Weights of a small transformer language model.
Size: 9 layers, 4 heads of 64 (1 for keys and values), MLP 512 SwiGLU, vocabulary 901, 5.54M parameters.
Architecture: RMSNorm before each block, no biases in attention or MLP, untied embeddings, normalized queries and keys.
Training: 204M tokens, 6223 steps.
MLP neurons of a small language model. Each row is named by its layer, matrix (gate and up: input weights; down: output weights) and neuron, and shows model dimensions 0-127. Each number is 200 + 20 x the weight over its row's rms, rounded and kept within 0 to 999. A neuron's up and down rows have the sign that makes its largest values positive.
After each neuron's rows is what it responds to, as a language model described it from the Wikipedia text at the highest values.

L4.gate443,173,189,223,192,216,200,246,198,214,204,189,204,192,149,210,186,227,188,218,199,195,210,175,174,203,193,234,174,246,196,190,156,223,179,180,165,210,234,198,218,197,218,184,214,210,213,212,169,201,187,175,193,193,218,186,243,162,196,159,235,204,191,193,203,218,192,225,204,225,213,158,172,198,181,164,195,213,207,214,195,196,191,190,214,198,174,212,222,189,179,200,179,211,187,186,187,209,200,171,222,159,194,207,194,181,241,208,142,177,215,191,185,210,226,190,191,183,202,190,185,197,195,205,234,211,174,202,210
L4.up443,172,220,180,206,184,213,219,163,209,225,228,190,222,198,200,209,195,222,204,164,172,219,188,182,206,177,217,217,227,198,194,216,199,185,197,183,203,211,225,224,181,213,205,223,209,202,185,190,209,195,181,179,196,233,182,235,190,193,188,206,216,217,172,218,182,171,216,183,178,188,215,205,174,157,183,203,210,208,179,176,184,227,196,217,200,192,218,201,216,163,218,181,207,179,177,196,186,210,201,187,180,241,203,187,181,193,211,199,190,180,235,204,232,208,186,242,184,210,213,199,186,138,164,220,209,209,190,195
L4.down443,212,194,195,191,185,173,195,214,190,220,210,210,202,221,200,156,208,246,183,191,192,206,220,233,220,187,168,172,173,211,216,203,173,204,199,200,167,203,232,208,193,186,212,173,216,180,227,163,177,200,265,202,181,189,230,229,183,197,186,221,186,189,225,172,194,212,181,166,219,185,203,225,190,209,196,193,222,192,230,194,199,218,199,167,223,194,189,195,187,234,232,241,193,181,177,202,209,226,191,193,230,224,205,181,229,190,193,210,204,194,196,209,157,200,194,196,175,187,182,233,169,213,200,164,197,212,211,187
Responds to: Word endings and lead-sentence fillers. Final word pieces completing a word, mostly -es or -er (species, services, manager, cancer), plus the, an American after "is" in lead sentences.

L5.gate465,189,198,217,194,189,212,210,202,197,224,196,219,216,173,206,198,206,185,219,201,199,237,204,221,216,183,202,175,184,201,190,207,193,201,176,243,200,191,192,163,151,226,188,207,210,205,216,191,200,191,202,217,221,192,222,170,203,205,194,197,226,173,211,198,190,194,203,203,194,176,186,183,181,189,202,190,193,199,188,219,207,183,181,236,204,240,190,199,224,233,213,180,205,180,188,233,204,210,223,225,215,199,201,240,171,183,233,178,196,176,192,214,175,168,193,203,193,185,169,225,153,203,172,217,201,216,238,174
L5.up465,163,221,220,186,184,207,198,213,205,181,227,189,176,211,235,202,178,172,179,203,204,160,226,198,201,245,183,197,227,188,215,191,177,208,162,207,220,190,185,213,209,194,206,212,206,175,206,186,219,199,224,182,200,184,187,184,220,236,201,212,209,182,181,167,201,226,217,178,193,167,199,213,190,195,209,186,208,182,156,196,208,203,168,193,228,218,210,176,208,204,182,225,208,198,187,218,235,204,237,187,196,184,185,214,181,212,202,191,226,189,204,184,199,180,204,189,191,233,203,177,196,206,201,188,211,214,225,208
L5.down465,177,200,225,212,168,229,183,195,189,201,200,226,177,178,209,189,209,211,213,197,190,211,207,206,195,180,196,182,182,181,195,175,200,202,223,184,215,202,202,185,226,194,190,204,228,165,201,182,200,192,214,216,192,197,170,225,216,211,225,210,165,203,220,178,205,190,203,192,166,203,211,237,207,208,178,173,197,190,240,206,212,197,218,178,165,199,199,187,190,198,190,242,198,218,222,220,216,208,194,189,206,202,230,230,224,205,199,207,222,220,205,201,223,178,180,182,222,205,185,197,189,194,210,189,216,174,197,203
Responds to: Pre-verb subject slot. Token right before a main verb: subject pronouns (he, she, they, it), relatives (who, that), end of a subject name, or since/once/also.

L4.gate208,225,226,231,220,227,222,216,220,237,196,205,194,192,180,218,192,234,183,190,208,241,168,158,207,209,156,191,225,200,223,205,209,222,221,189,238,188,237,189,198,208,225,198,191,192,223,195,215,217,198,211,160,186,225,199,181,201,201,209,194,226,232,192,267,215,240,185,203,206,230,205,236,219,211,197,198,165,170,190,227,235,175,227,204,186,208,205,231,153,207,195,222,213,173,196,214,229,196,196,202,193,197,164,193,180,214,180,204,221,224,216,239,206,231,189,204,208,186,173,221,198,200,203,219,193,196,213,183
L4.up208,184,225,198,210,216,216,152,188,220,209,212,200,179,213,186,195,187,188,177,193,177,211,239,160,249,192,212,221,224,214,234,233,220,169,163,215,196,206,192,177,185,191,213,197,184,218,186,196,222,170,165,169,199,228,213,194,183,225,215,204,213,225,200,194,208,203,169,204,235,210,201,205,212,186,201,214,210,238,196,205,230,217,252,246,227,210,194,190,237,196,167,215,234,197,182,175,225,184,239,230,217,201,178,223,235,216,199,189,198,235,198,192,216,222,198,222,216,210,186,198,177,215,196,211,203,206,186,221
L4.down208,174,212,186,191,199,229,207,194,192,190,206,232,189,208,196,202,217,206,189,190,183,158,214,169,195,203,265,185,200,175,211,197,205,192,210,201,221,195,218,199,207,191,230,204,210,218,190,188,189,218,195,215,208,232,207,174,201,180,227,201,156,202,217,141,192,194,200,195,165,186,177,180,212,197,212,207,215,169,209,231,200,193,225,226,207,219,208,180,229,188,228,222,214,211,219,177,209,189,198,202,174,162,206,182,196,174,206,175,213,216,180,161,217,181,209,199,196,221,202,199,198,218,213,168,215,145,185,220
Responds to: Final digit of years. Fires mostly on a year's last digit, often inside parenthesized ranges (2010–201|2, 1943–202|2, born 199|8); also on word endings like year|s, Up|on, and clause-joining and.

L6.gate430,211,227,229,144,195,176,188,234,223,173,200,220,181,200,185,188,192,195,209,174,223,189,234,183,187,199,195,214,183,207,202,248,221,198,201,202,181,210,191,199,207,225,203,203,204,206,194,188,228,208,172,203,185,210,198,222,192,203,183,237,218,211,191,224,201,169,206,225,223,169,199,220,223,185,205,216,198,215,171,229,193,228,162,214,188,210,188,227,220,185,154,196,227,202,188,221,215,208,197,173,191,183,178,220,200,250,201,188,191,207,223,202,209,203,128,190,204,183,200,219,204,157,176,205,202,237,200,212
L6.up430,179,173,205,185,212,210,230,184,212,186,173,184,218,175,196,206,186,208,195,213,210,187,240,205,189,233,196,210,235,206,214,205,185,216,141,219,220,204,215,196,222,234,176,208,200,207,187,163,212,213,167,157,184,235,187,209,175,202,180,248,173,217,218,214,224,217,220,190,186,220,192,202,216,185,200,209,198,199,181,189,177,242,194,191,236,177,223,202,187,181,191,196,211,200,199,236,197,210,208,185,193,207,161,192,193,227,194,187,232,249,183,179,198,196,199,173,225,162,209,207,226,164,204,240,201,204,221,165
L6.down430,193,223,169,194,194,186,193,175,211,177,182,219,234,218,186,161,200,199,174,224,220,215,181,156,177,188,216,219,200,179,197,217,226,187,188,169,204,220,233,197,178,145,203,179,203,175,207,201,210,198,214,172,195,219,216,219,223,173,188,165,177,212,194,190,195,213,186,185,189,179,241,199,209,201,204,185,205,192,177,169,195,176,195,196,200,213,226,184,203,195,149,214,227,208,174,162,200,201,193,222,231,233,185,194,179,182,182,197,240,186,188,171,188,187,209,234,212,219,193,195,186,221,184,174,176,228,155,191
Responds to: Inner word-piece fragments. Short non-initial pieces inside words split into several tokens, often plural or inner syllables, e.g. Indon-es-ia, E-ur-ope, fed-er-al, rem-ain-s.

L5.gate334,215,206,213,144,220,213,213,196,206,173,184,191,207,210,228,212,195,183,190,188,210,229,182,179,166,206,202,242,189,189,233,193,185,211,195,189,239,205,207,194,176,199,226,223,194,203,217,224,190,206,200,195,195,230,205,242,193,186,207,186,204,190,186,209,205,223,215,172,235,185,187,221,175,189,226,200,174,199,240,193,196,178,175,211,201,216,189,197,210,201,201,203,203,228,214,199,212,215,198,215,208,186,187,203,179,189,197,186,190,174,204,230,195,182,204,214,220,185,195,205,188,195,201,188,158,216,229,208
L5.up334,182,215,194,187,207,216,251,203,161,187,193,215,185,224,185,217,172,207,180,189,196,216,177,196,166,200,170,195,171,184,205,215,181,224,218,180,216,187,178,200,176,181,223,223,147,218,206,219,213,215,197,237,169,210,207,200,195,181,225,195,231,196,185,173,206,229,179,183,234,197,216,200,214,192,243,167,187,226,219,214,183,149,184,197,197,194,180,214,210,173,190,165,206,202,200,207,205,175,198,190,223,206,243,201,168,213,169,187,178,184,211,203,189,166,205,201,233,195,234,172,192,212,186,208,202,205,182,166
L5.down334,200,211,173,230,206,209,224,183,178,223,215,197,211,208,204,181,210,231,135,148,188,213,234,194,213,206,209,165,187,189,148,215,192,214,210,183,177,178,189,186,215,123,197,181,184,165,220,175,222,195,203,204,184,208,194,207,175,238,212,181,179,200,202,173,201,184,189,189,231,198,191,213,237,205,217,222,225,225,212,200,199,174,211,209,170,219,209,212,198,195,231,203,203,186,194,191,209,211,207,219,209,196,190,206,172,224,158,191,204,204,231,188,237,179,175,152,220,207,197,182,251,234,212,207,207,170,155,216
Responds to: Determiners before predicate nouns. Articles, possessives and 's (the, a, their, his) that open a noun phrase, often after "is/was" in encyclopedic definitions, e.g. "is the second", "played their home".